Weights of a small GPT-style language model, trained from scratch on English Wikipedia.
Size: 15 layers, 5 heads of 64, MLP 1280 GELU, 21.1M parameters.
MLP neurons of a small language model. Each row is named by its layer, matrix (up: input weights) and neuron, and shows model dimensions 64-159. Each number is 128 + 24 x the weight over its row's rms, rounded and kept within 0 to 255. Numbers have three digits each.
After each neuron's rows, "fires on" lists the tokens most often at its 100 highest values on Wikipedia text that the model never trained on.

L2.up1168:158127137109119131106129102108124150107106128121100092140102118135126123121130159125154134088120089152106155137124172126153114127109145088126139102130106114132136113133153124113130132187110166161175152163142127119154129092144113153130124104155152153076149116138103123137122111132153117133
fires on: "s", "9", "st", "ing", "ent"

L6.up195:089126089143097125152138074108131145096116106146159088118106119162110076151093131120110100154120114125114180157132125115101135091142121144133112108119126137100108123102144141122138159123117165152111095154142100144101117110114093090147167134140116062141140086157155124152131162146104106119
fires on: ".", "0", ",", "\n"

L7.up1014:091157129157131130110107120075092111145172124160174100122109104124131148135079104158123085114112141120122162141118099153136161113108140123108092105095102152108131115121135150103124165133139133127101128152122168139162122105135117143159117143155156140074172119101137114118144131107102080127
fires on: " Ha", " Le", "0", " and", " considered", " However"

L7.up402:140129126117120113129160154115111145108174111139134138168130113106126130130146156110106126124086125109120118146087091103134133168137155130091138130107163103125181157139140078140163136144161127137131122123097166074111149114142184136122117113137144124135166113171154107154146148147164127113
fires on: "8", "9", "1", "0", "7", "2"

L6.up547:139149103128137109111179115122103151114143180085079130142097148185128142138116128151142136149109164118111095136094123131100087159090124108144159130145130128113091116119136130122117143104165124133178135147140121114105200134167126150110139112100097151084153156157133118079169122104131116113
fires on: "0", ","

L11.up426:135135170136139129080137131129128103142109154147181156143133105155158137125133103078110126095178104154134110112114105113115120109104127137128141096123124077114100151165133139146088088137127131146119136126166139165081109137116119117168124129111157141150156127159153106096149148114098090147
fires on: " R", "N", "R", " H", "5"

L7.up952:112147146123105156160096148151118106098121139143156102093143153069101091210117133109137156138123138057131139126110141135132111152118145133152172139113111173127130156129070131146162112147151130113068148141125175121133141118141129118134128135137073145141140135133137161157133129127084093136
fires on: " would", " did", " to", " not", "t", " does"

L2.up36:133121143143116131130158070110090175132149120132166132121133161132166111121090142116129119138128147140133142137135079145176162111105098142098163135137098143121118132086111170097128136143081165103099132139134094114131073105090108128133158145138128109149113116119130115143117132105124123093
fires on: " |", " ", ".", ";"

L2.up426:145150096114122111142106098131131140131109160108071153140079109164177126174131161097119095094070134143135148139123146126095134097152142145127102122082135097190110181148127108121115063100149119143162109136145121118143122157114132135159141109109143153129134144121150123134136152141116096094
fires on: " |", "==", "\n", " ", ".", " to"

L9.up1017:096149109144127147167115113124138124134148118158175121092125105152198166129080128124109145147117131145143112128151149117093134092089133100135147137104138148101124123098104132173132100090101131134134095145142112119138116072164130093124159111121137203138145140140107106122161126166119151154
fires on: "s", "(", "-", "os", " who", " he"

L2.up279:113124164171121123151180146117125122103154171086146135138122143109129163074101114162098167089133147134135140165117145072112104124143120162109128124137113154137144113118174114097069122153188126091096134169183112155140115106158133141131110141150130088095098136165117119153110150085150127127
fires on: " ", "2"

L9.up1271:164130117120125126148138140143083142129110115122121164136161137128137140114131127126163134120105143136122145147118139131161135143130145061095164126107100142105167128145113130122131161115162115109126080142070106130098108120135131137191143109110124168142102122102153058113129098126138162102
fires on: "2", "0"

L6.up557:157140113122107140130155103104112102137129114134139109189094141127151128101154158152102082124129138153148110143110120134135132115140129208146127140128145143140122153107102144119139128142150135140152123115133146180134110108124107107120094094107131124092154168138150132143136131142140131142
fires on: " The", " ", " the"

L6.up524:162180075155180118135154128136127139136098114149136113130126140093124141126138125137112124113162203091126132139153131124124092103128137115110137097124125142168097145125171153156072133104092110146129131143099127119145137137144141084162135144105166155098084097128095121164125086103098101099
fires on: " ", "0"

L11.up435:162122148127144138124132095155152138156112130128132151125103124105160142140093041129155086128132108082115123101113109140146111079132114107143166146145144107133143116108183110113133182084121127123082128121080143084148161127132119090147155135104104141114104137145147153118103184114095143123
fires on: ")", "'", "9"

L9.up198:122135079187121152094123132100125090141133111081119135107170130119087154110119147150108109145115071122168096086140144129114179135084147150086155114110093149152134156112100123126100087128149153158113129105145105105117155123122121114119105101117140108146144125127132149145108155115131108159
fires on: " |", "-", "|", ",", ":"

L6.up785:117128133111130137095175127133119122142137154121143133143133118103146167092154143109118113134119108157093117139151116151147128144098185087111162174147135147124170092139137132123147126056115089086102095144125125078118131116137147126136154111160145174120141143164132130155169160144145118101
fires on: "0", "5", "8", "1", "3", "4"

L6.up535:144142077174113103176159133155111128125141135127153098172128125158107105170133156130098085106084139134175152122110146132124135154073114123094159137157136123117153094107157101144127140121123166121163118136094123109093103169108106082161154139121162106103131167152107113179123167112123143169
fires on: "0", " ", " |", ":", " \"", "9"

L6.up184:098157082130135130142136127119095119151164150108123126150125069144127153141146104092098137123136159042120118101154136133132100135146164069099113143130117144159151149140157109142118163141144106155164139131149150115098128105153106152106165101139121178124133194125150146121119117158136131127
fires on: " the", " The", "The"

L7.up1130:128147152161130157168133120139157109136130151122107151114136096143110143117120132130167144138097146127128142105139130169122167111140140139145126126159146139147111144112132114096110080153116117153110118149130153126110100153132116137139130152116127132136141109081140111141154118136130120121
fires on: "1", "Burn", "pa"

L7.up373:134124132123141155116111121129119174117141115157085144179130197129132154106117110126144094157130111140142133118152134131161135135138113130113131089141152126121139115127139120137122133096122067146132111148133131115131045112081120166119136120112161151135114116183114173123133149106144105112
fires on: " in", " at", " under", " on", " by"

L10.up867:132098125174142130125146108154137148175109102114103123137108091152123116087142120151105137106143106117148077148171115134110134094087158122148132158101135107106140170130141142147117116104132110070154086110151122148130104149107160136106153109079140119101134119114171128103126180188130131149
fires on: " ", " (", "–", "."

L2.up1252:137169160125144104118126139091086102137075111097149135136130102115137126128126150122175098066131087123128154166093140143140133160133106107089125145122141115089166119133166131153167095074183160115147145157084128079134136135133174132115102119116114118152116152097146127118124117143116150125
fires on: "|", "-", " called", "=", " as", ":"

L10.up660:134122118136133118098140132094086138116128137177150116136119163156132151106138116110107101081148103176123141133139164132154142108138121116138134096143160136135127142129120128171065098110158130104122133123147104130139134090149113132125114108171104088116153129171129103143176084116107133179
fires on: " ", ","

L10.up1232:105133147148139141189122109151089143142125138136106144132092094158121126157134183142113119148105118141117108113110109187141130146094103125133139102101108128108171134119118079136134116163169130066128120136147127129129117159106097172130143156129121132143100108149127140165139125121114117141
fires on: "9", "0", "1", ".", "3", ","

L7.up904:164139079134136109106107152140102137133102165140158088126110184149096152137128145089125157153067154120117127170105120124127137133143104107139114130148144114122089126092151091171134152104128166173131127099104153138115114120138116115122097111182124139135133124111105155127165116101159128119
fires on: "f", " F", "s", " f", "if", ","

L6.up1176:103117128155114158124087116085103142182157094104089122118136110164117137114139145112113138142138081088115100152151180122108138121120157114151133111110130125099105177135104115106148096121119096138124121104116146108106165150136098161139088137116130112116116139144196096125168117175134086125
fires on: ",", " by", " of", ":", "-", " the"

L7.up906:114126099128126159104135114114151112114115149121104113142081165107093138134145101138115105102168113139131162172136147123155120132131152077139126143148165115155130118123127083153111112130133137113121139142148071123110109123123134064162091072188106085146084129135128120131127132143144110157
fires on: " and", ","

L11.up1177:150109151087099139144125094149108153135096158075104120138125051138139146107171160135126105119103160136115169126102125136097099089130111113134137115145119100160141195107193137147122166123169145129094139131133150135134123094090096141109160077131140150116157120126114149131128114119082094113
fires on: " ", " to", " at", " of", " on", " the"

L7.up1246:122111140141130166173101116113123134122164128124132134129142093066156137107190158131077112138115158107137115158152107133166119118139124144119113143146126170156159084078158129152115101136124174165155083121170128116092132153142129139136128144120107117140135126158135140158112081166070137177
fires on: " ", "1", "'"

L10.up812:091147115112147137085090103113099111153088138126114109153135093163124128157164212097152131129123122140133143112109086144128097168110138128128146065107121167162139117105131124123115134164161162104139124154144155114110131133113098131132121094130121105109139122103127149110160125115087095116
fires on: "0", ",", "."

L10.up32:106122102098109148105174102163096143097157101164166164112151097090172168168107149134130103147158152147118112090088125175142120150147146130105114125121121165114138170130159085126115116113153144143161086126135114139113112122128138123155140136127110183126113137154148110135156151141115095124
fires on: "\n", ");", " |", ":", ")", "."

L2.up878:121170186105179084125142113144141146131100121130147128130107134186185163116117114109101140129114137145141143147138134133101145173138145112110111155134193103155111130124122098148161115101127099100168115129124108184117167114140128092102153154097123141137133117147162115127118106158153130138
fires on: ".", ";", ":", ")."

L6.up398:100136123090117116102132121120124092144156148109111107133123159074099184086114121145125095100116125134103160166135109144153113124128176122117184141164124152158159156132130121152121122093104144129157091164154119112109120094118135093111129142098138115139115145074131125104130153134101080134
fires on: "s", "3", "5", " newly", "4"

L10.up851:128112160109102129142130140133126134099095153121119142133169117139124171095128100124117101123140090138066119121150183117138120146136137168107136128134139156117140082121118165088135121146120116155148116142145086137217088081089130113135177148159148134128072138168142119123120129111080115148
fires on: " In", " S", "In", " ", "n", " in"

L7.up1013:114145107103134173122124128136134127127158143151088143125098140161133137140135152158138115135113125128151132133122165165152113130107167081133142135129168128131141088095128105164140137124177128132102109100136121152090130103130161104170130170159092113093117100134137111140102158132120136105
fires on: ",", "ly", " and", " or", " to", " un"

L11.up896:101095168130113124132115135113145106113118150114081156114141154167094153099115162110116091115122122133121072083140138106092150139129095166163159138106095114110106123104101085176109132108127125166132054131099125124133125152124137140127101115112114095170161108098141130111129122144106147151
fires on: ",", "s", "S"

L7.up98:158160140155163147148169124128124124101100133110131146143097143143132143135155157182192104129052188103142142099113186116148115096094163092110158128095096142146116122097109118098119142112072114102140093117140109134118153148145129104117180135118130162122116171120132111115170160097119152116
fires on: ":", " ", "S", "\n"

L2.up319:085180114120111103104131149115092114093128156074136076145120113143110107135118092163131143123129121081126111124142152078160127101090139125130137135110068086166134096165138109101132103115110097182146108175115115104116123127126142142157121160136113122142092159135106113094166162112122169090
fires on: "s", "o", "al", "l", "-"

L6.up347:118104109155131121154097094134140121106159071117156117156104105144132146107141143166118146114119150127124070103102086145169124118101127111103144119087141140118161120082115108138110124116138161129142147130165105134102136058140137121134141127101134157133172112172129092131160079116136128158
fires on: " ", " a", "born"

L6.up1102:170157154106090121129092089171113109095124146156145095166115135079145146151099168104117137131146116099152091219125176142138143088107158157120132107161133163166154110120125134118138129117122179130122131149104143158135113105132132128171095096124155183141104159106115128140122148133113140156
fires on: " U", "ö", "U", " top", "0", " pro"

L2.up399:118121152092134116113140105154128121125129150132172179131116145145121097136151109143133092140132163087121141150103105123170110120113082119125143142125125101127135109114113124114127154176098147134123123142165110107150119120078111071121117090152129122157162111191111138151112117127188158125
fires on: " ", "1", "0", ".", "4", "t"

L7.up730:184101130157096152179076153129117102139095117133134142126117143163125121114124142116122168147098141117118154156130144113180136107155097139172135133110108140106100100115137101141115108140139140108128155095161144100133114079135096089156089118150168101109125096145137134107117118117132126135
fires on: "–", "1", " ", ",", " (", " de"

L6.up290:148142165107167116114126126136110127129099112164209140114140163109157145148103154086111128103136126090132114123145072117136065123143131140142165117121077138141143139120084127150143111154101152138139164165124139158093127115117113137139123110151103135103140170135117129120121065137133144115
fires on: "a", "i", "t", "e"

L7.up1275:155165141141170120119119153100091133157098141089141162106151116196130150118112092140102099129107070116131155111146127147112081151093129127125116090139099125096118127133124153118126090124149135129124137113112141096121138104134120115120083118110153112164132125106174135147192138178085099174
fires on: ",", " was", "-", " is", " called", "."

L6.up638:154140139108159111102149116111134131143163145120169153110125137152142087109133108104134131126122117082158094119164172093119073131145114104145118131127101146160135174149126161119152147177130094095112118136158163155096091106153071126176139113149096132097140141143123160146127120098154112132
fires on: " the", " The", " W", " L", "w", "The"

L6.up859:135151116153131163108102140158124166126122149108133099158136110067149134146134131152159111138155181082109115122107149124175149126081106156126151159116133114137143121181128144122115121110135129121119131165131115151095160135137128139133142072148123088137110120150143120138132170108101155132
fires on: " ", "1", "–", "s", "2", " ("

L11.up799:130104080140144082164118138113133156157123116137188119155097102144115130131131118118157169131148134140120157122138207134117101118111159173069134144147099139129128123138119106156148177154135118100148119114116173154144139117118112127167122131119123091091077119149142155115124093107126128133
fires on: ",", "),", " |", ";", "\","

L6.up564:079131134147111146187118125151126118086160129074199111145129138123136141183105130077103130142115135117132144131128108105157129067122132099116157130118113103146117115129145134136139133120156112124108127130132130093065124113160147145167156112124131136109114091122132163161135132154140151127
fires on: " and", "_{", "("

L2.up7:129144105118144106134106127166177145136118123125153093119157159132138159122149109126123150093094132124079129149123119089139115171134108133141182133088089088140145134130102112131122090116113179120109125144130137153112120090108172144132106130140143101080089116127120141157155128128148098123
fires on: "–", "s", "t", ":", "-", "e"

L6.up411:164135139149112132091112139128134106143121109145117101115101124156121104152113156130108128101051113103124112156125130153145153081141100096138082162147089125135186135146135143126139121159112153105137114115130097073153145141156126153116126117129127119134144095122153116121102103096138114138
fires on: " a", " of", "\n", " and", " an"

L7.up414:133152120167112116118153110075102152133144131128122147122124158127141126111082135146154120148125139090065176141084095096102172100132155130135094126130131153163153168136110137152103165158167144139114143134086131147122095111138105086122096071148091097128125078113129138098152138120133078106
fires on: " and", ","

L11.up975:117123155107123119158063121138086124108064111103192133148132129121119138122128117155131139185101090106179159146102175128120142121145133133111079066112121124144165124160112072075118146138149155164125158133134120130106109114115093128168100142136107165159087145136135118079142105111142127133
fires on: " U", " well", " El", "U", " Li", "S"

L2.up496:117125074151139122114081155111139140123135113090103167140123128143167129125093141110091113125140137133127121094130102113112130147107141136099138156080119119136094095152140134170160096113125148122147138123156141137158115119129166082151113156115121129068162104183117121129132088108154151115
fires on: "8", "0", " ", "7", "9", "1"

L11.up204:139132126141145147121143116119141135132055120138172152101096108133141109100099105161127148105114125117127104149147126115163120162106132153092151153129097105117086140099159062110074162136116095133155102120139155143140113152132133126152109150161124139135116116146131149131100075157115094126
fires on: ".", "2", "3", "4", "9", "5"

L9.up1085:143159119122133136126180153166106087147098127151155142122134168113136178122116130127115160140095086125146127098114151115119141145121095159156107110084093151114110133128172121163081121124136103120135115141141104159138141116128158143151138120179153107101160101180096137119120184078126138103
fires on: "9", " (", "8", "1", " ", "0"

L2.up933:132130144141172129073116157148138150146111133106155142131086090147156161124124137140112130101107112107154115122178158103114123113145102147118130126083154096110127159166131125107107125114099100137172128131139145093156171137134108137175108105118133133159075145120176155141135137137097122172
fires on: "\n", "s", " to", ".", "lay", " beat"

L9.up304:114194159115162165120158118130152126069135123099140121127108123151129133154108115133147076156103172099182111143131146150146084135100142096145171098108152132129182135110120113081156126146123109136149122119161102116099137148116135112143120110108166101120151146106073168114131145173085154182
fires on: ":", " ", " about", " around", " St", " with"

L11.up6:098125116175147117126161090171150129125114090124151119134133116130137123135141116198128112103113109135115143161151116133134098144122075078105158124142137154132124158129137101105190142089138066127132149107162127124161100116119158096089147122102098161071138185142177111092095168124126129143
fires on: "0", "2", "9", "8"

L7.up265:109170144122128179157108124152129096119127134108112113130091106155112137135124134131144089099076134136110112099095163146171149084146100141117120137114148116150161100147113118102106109129130125133113112074126142109165121138169100129146124120118135127137179097106148091113141136114114135125
fires on: " a", "),", " this", "\n", " an", "century"

L9.up419:127153133131118098118111121170110139147144161108132154184125106238149137139143182097141092114099143156147104111103108152118085164075103145153160116108145136110157106145103100120128122117152157069131093120158111115129149154151101119100132128153105138126100130139114134163167112172124131159
fires on: ".", "0", ",", "9"

L7.up1012:114152113077130157134121113139155102131084135129095089155149125136131094133106158109118120094139127104106147104129158108104128154124121097109157105131129113140103180086125136155083111082136127106141138076127131153129163135149137113121079130163137131136164143129155151108166113110134129116
fires on: "0", "2", "5", " ", "8", "4"

L6.up1057:134124072117203114186109125130118167096149104138162151113132137171135159142120141125161161138071128106098123116136171090167135108141124123099126103098170131131090099081090115133126131127149125141093089102146120123139174110126104114149165145131148140129146117140136090122135141130155104136
fires on: " a", " A"

L11.up586:127159153132142136076136146135089125125141108135116110146112115080161157145122095126086066140127134132165137146075106165122077110120092130086156120127108136116119115146169134116130133146135155129172132089138134106121158109141124129160142137110093138128116132149105179143148118122130145149
fires on: " the", ".", " |", " The", "===", "The"

L2.up341:110126123113147085138112135082103113097127108122089085108098152171121096071097105136134117140156124135127149131142164124121119101125099117117101092120101143089122102120095130119168123124150120110136141118114052122117101197171153092143135135123110144168111151118122162156113101113119132145
fires on: " |", "e", ",", "ul", "–", " ("

L7.up1081:146127107139123127124164143126097098139137117110133178118138131139139138125161131169134133097097104088079162151129136093140130134115148110147124128116115168119121102097158106117085127149161118136120103151135105169154184155121121154171159146149140144112117141151145084156164119114145117140
fires on: ",", "-", " the", " ", "–"

L2.up495:111111111159109143141152092106133070116110104157081143144097081134114141101094104142163155124149155128162131134115159118126141125107158089125138182153115123139111085141125162113167089128081145135116136158144144158140122147155164150091118115093143116118111121133121100129169109136155094126
fires on: " |", " ", "ar", "pa", "uc"

L9.up1060:145148116160138124142166102087148118144168119149140155095126104154109099136125112109152136159093109132126153125126133093158150114166119135116106146164110131123127149141107116091059103118112138105121095144096143128159105137105137118129102131108148129116105131111174102096109091115092105132
fires on: "1", "s"

L7.up470:151130115125115122173090063088109139101132150123175102136092134105082131137150153117125130180129122115140146134126126098121108049137087112124128147112113128125107095105122145153136148135184124120096125100093161112107166104126082104156138130125130105088095113141130133123129125127122103191
fires on: " and", ",", " |"

L6.up1:155120155170123107166123176134143125133140131092134148124141115160105149128082141150183114111147139092117136128116131127152111115138139109142125082134116131158106099093117133106131101168130141107122101140124153136125117140162127119113086113189115108129158123123140113176094115100094130129
fires on: " to", "1", " of", "b", "or"

L2.up823:127124137110111108132147123134157117099107152102128093187101136134134151171136203137140149106122111163084116139124160088141134182139133141118117109104098121109162103153101106108079144119135151142154125137166163147158147129119147139153090123117129119141106165155114160121093152087110101139
fires on: "s", "ing", "ho", " to", " may", "on"

L9.up345:142133131140157147090124123116107119102109149131172187120110134106150170127146137101116144096111112111118162126097180161141109158135094118102126157075110160105126105106168094135126165097151116119138143114082115079132152117099144137107086139143153128145094106154145090136148083175119115123
fires on: ".", "-", "9", "0", "–"

L9.up1151:137152135165147168121145110095102148144160135087073125123126120132156134072102104106154135149059123126104143103112151122144128161124161103099145137114138148106150125122133117158144120117091104103092117118147054166116110128082114138145134106122137166121095091108095099109112135118170164107
fires on: "2"

L9.up127:137114141121168092130159141132126105139100116138126110104161131116144155124123093116128106104140116183095114162140124109156134113107140106128149143119085141144111145143146146089115154106096087140165140098119121158130146107165132127167094123124204196127127103130122191123108094113123137110
fires on: " ", "-"

L6.up118:134174102125099140111161123118135149125149101151158128148137103129158144167139136148088148070127104100131103127129134107160136150107084130140128104100120081139134134098121133144154098144113103145131122161159112162142119091104135131158149137163146142141188134148159105108138114152129136149
fires on: "s", "0", "-", "ed", " "

L11.up599:085143138096167099118103104133140154126107125116112110119157126156127114098130102115142101113133138129116126124134160069092145128095132135158147141138128093140145103089135108138113109144108116132113112104111141136145123167139137083179113097112143158174166161143141163144139103138124082109
fires on: ",", "8"

L11.up1014:130135142129085130130118139173115111094155144146144128125145147152103104110086144171101128152127163122132121160124198138129139172104158077151129122164131172133100154136084123125121124080152114105140140109144095144119100103123113133145144141163087164142119124122145125160125103091146111129
fires on: " to", " would"

L2.up536:105156180171157108181143101150140147120157164130138126137099139179135110131161141159183115119139152095145121161101139120156149148100098100136075096117137164100129096083110111113109131135126146121118107102133121125150122107154140111148142123131104097154152124149117145125143118129120155118
fires on: " ", " $", ".", "-", " +"

L11.up119:178145116152157132144109133079163166125134102113147158102114155129135130110108108122154139121149136145150132115122145141146101154114087142165114150125105109089104098138133104081113150131123103100116123091089137098092133156103156155129130126152151144076098124148116105135143100151108132130
fires on: " ", "1", ".", "9", "4"

L6.up302:128176120122133080113160136097090164143138145096108137132106129108132104116137157150128091115135099134106134122109124095147177093055080139106162143104167116120151141099129097079108133088137102079103096157123134162061134090118109120112113120151141163142079144101155097121138162107103138200
fires on: ",", ":", " (", "2"

L6.up977:177141136085146118114165159121099146136073143123120108110164114155127133115139147107133133096124179139122133144113114111132126118142142141115124143155111106097118121081144081088122111138146133117146140090136163138122117117106120126107083146158128156117157120123111131101122114135119133121
fires on: ",", "s", ":", " |", "ang"

L9.up1144:089146086138155105091110112153121080123122141112159173130133141136133100154127123176123131098134123116123120155132176113165124120100139120083088159076134139101150129125163127143118125120139106166092104109100114132106123145116153118137088143104106147134146117131096160119109170146142160107
fires on: "-", "–", "/", "o"

L2.up224:127167145103157130122173153146095120112106153135150154174144117127149131125169154119109151119126118117115113132118162120127123121144142149094126139157145151134154117153110132141122086163120130125155124163148126080144102116132094135078146125110095099130111108162129133134157123130096122114
fires on: " for", " at", "n", " with", " from", " in"

L9.up678:122163146131092126156127124122160123089117180108112128152100132145139121113086106116089157134133123126115136124123154135109174081144088164137133117143108136112171065142100116098102125083104174115116100188135089106151089091144140154122122154142116131153104158168120105138141099124114141156
fires on: "2", "1"

L9.up551:155135123129112116124173088160109180144110163111142109125136095130130127138130080115137137163112125061200138112126102144135160174135121090148123136093152142145138164134125076114133106115160129112112137122125152152107122104134143132134153095090097145163117127160133166099120157142132111142
fires on: "'", " E", " Bur", " George"

L2.up1265:115091110128110171096145119127128151130120092116144125136167141135112138097161118144134094118141116186113079142132125133143125090164145177114129122118108133141118128100175145112170110144137161078145145135142117183177109143083127120152135155077134122121149133116133154107096158161159161117
fires on: " ", " |", "0", "–"

L7.up439:117145149142170115110154101144096116153166126105179122091115117102113140132095120156087155097143120105098125153098114159093166134130162100163139125098141110140137138114149143105088104170126109145130119074093208126146113140136128100151125116052095139137135134154130152148125096138121100139
fires on: ","

L7.up681:128157164117146171146112094135150165113126114124116102150074151123114141091117131110124123111132146136122125143097083156156149154098140075105115122156161125141127120109099120131139155098174131118142162156135084146082083157113112167132158132132143132134136174154103167138128145108106107077
fires on: " under", " by", " among", "d", "spite", "y"

L2.up352:130153202137148109149143100096120132121144126122130137131160161122147146160098118120122185153113110106107115145167086142134110116118156080154116132106174134159152087044153081114110122120125104116136130144116114194119119124103133139103134108145148167131130114116104130125093081141111114121
fires on: ".", " that", " but", ";", " before", " when"

L7.up312:130135097128097113154157115156086097109143143103097119163094135185121123129139129142131148142116143115074083119157122155092116152121115142136167161089140116135113120124162108128113113163181114092170084146150100100080103130141146134141185128123091110098086100125097154163201125140157123147
fires on: ",", "0"

L2.up818:140136113170098141116124137071087105147109141144114141123114139175136151113116147115138099077131129141102164149084117122153123102131114140166121117149113126122101112088125132121144139141139144135147135165120093146115124092153118115147117111143118133090125135117135136121150085109198156076
fires on: "2", "er", ",", "et", "en", " "

L7.up1122:094120104125113105149162092102142098157143141126133094137131121085103088116137114144096088162115174168122145148092126116089165115129087157136160111102112124108118133100107105143124152139167135097130154090149146112104135152096115129110151135083102148069111123145103142127107139121106128131
fires on: ",", " ", "7"

L10.up358:148146104147148111163135126083162149105145112140138151107133094108135135123156196088101136121097159096143161127118126137131060172145124134142086138108125150160119180171163155121141115159136134124146138116127133160110159131137112141154142117126136119119149121169129166110172080124120091157
fires on: " The", " the", "The", "M", "au", "jo"

L11.up538:125154122165106146132139142132178126104119145099101120145126103131150184089147092130134098121139137119117139144122095074145141100142096168109092093124110142107137130132134163153140127080105113110093131117152143100146119101146109142127115168137164100139134135157142115133103097066135136130
fires on: "2", " on", "3", "On", " ", " Li"

L2.up131:096167149098133161160150110106130139141126145097131126121095138085128147143177130126100147138148124116052180109131144109155115146107141096134176131119125135111169089125152046109130130104080165110161125150110100168124132180112171134156119125110134094076106112083126129123127128132127122155
fires on: "s", "k", "t", "l", "n", "m"

L7.up556:095136135126114122157119147110142123111109153121168125100135150088140103139128148112157135173113154107116156148144118152143103120120116074128168168128168137087119172166088131148124116112154130135101113173131067145128100126087095091108150152153149108162149123139128112166096103152119102163
fires on: " to", " would", " helped"

L2.up1012:137164173102115119124122086163140140134086126153161118134113123103121157111132113112138101143163151124127081130129171155171137155142160098110159110094136104132105196143161130130147118150130139145171128116121113137143124131107118101122122054114102165079147129131115151114149095142089122120
fires on: " |", ":"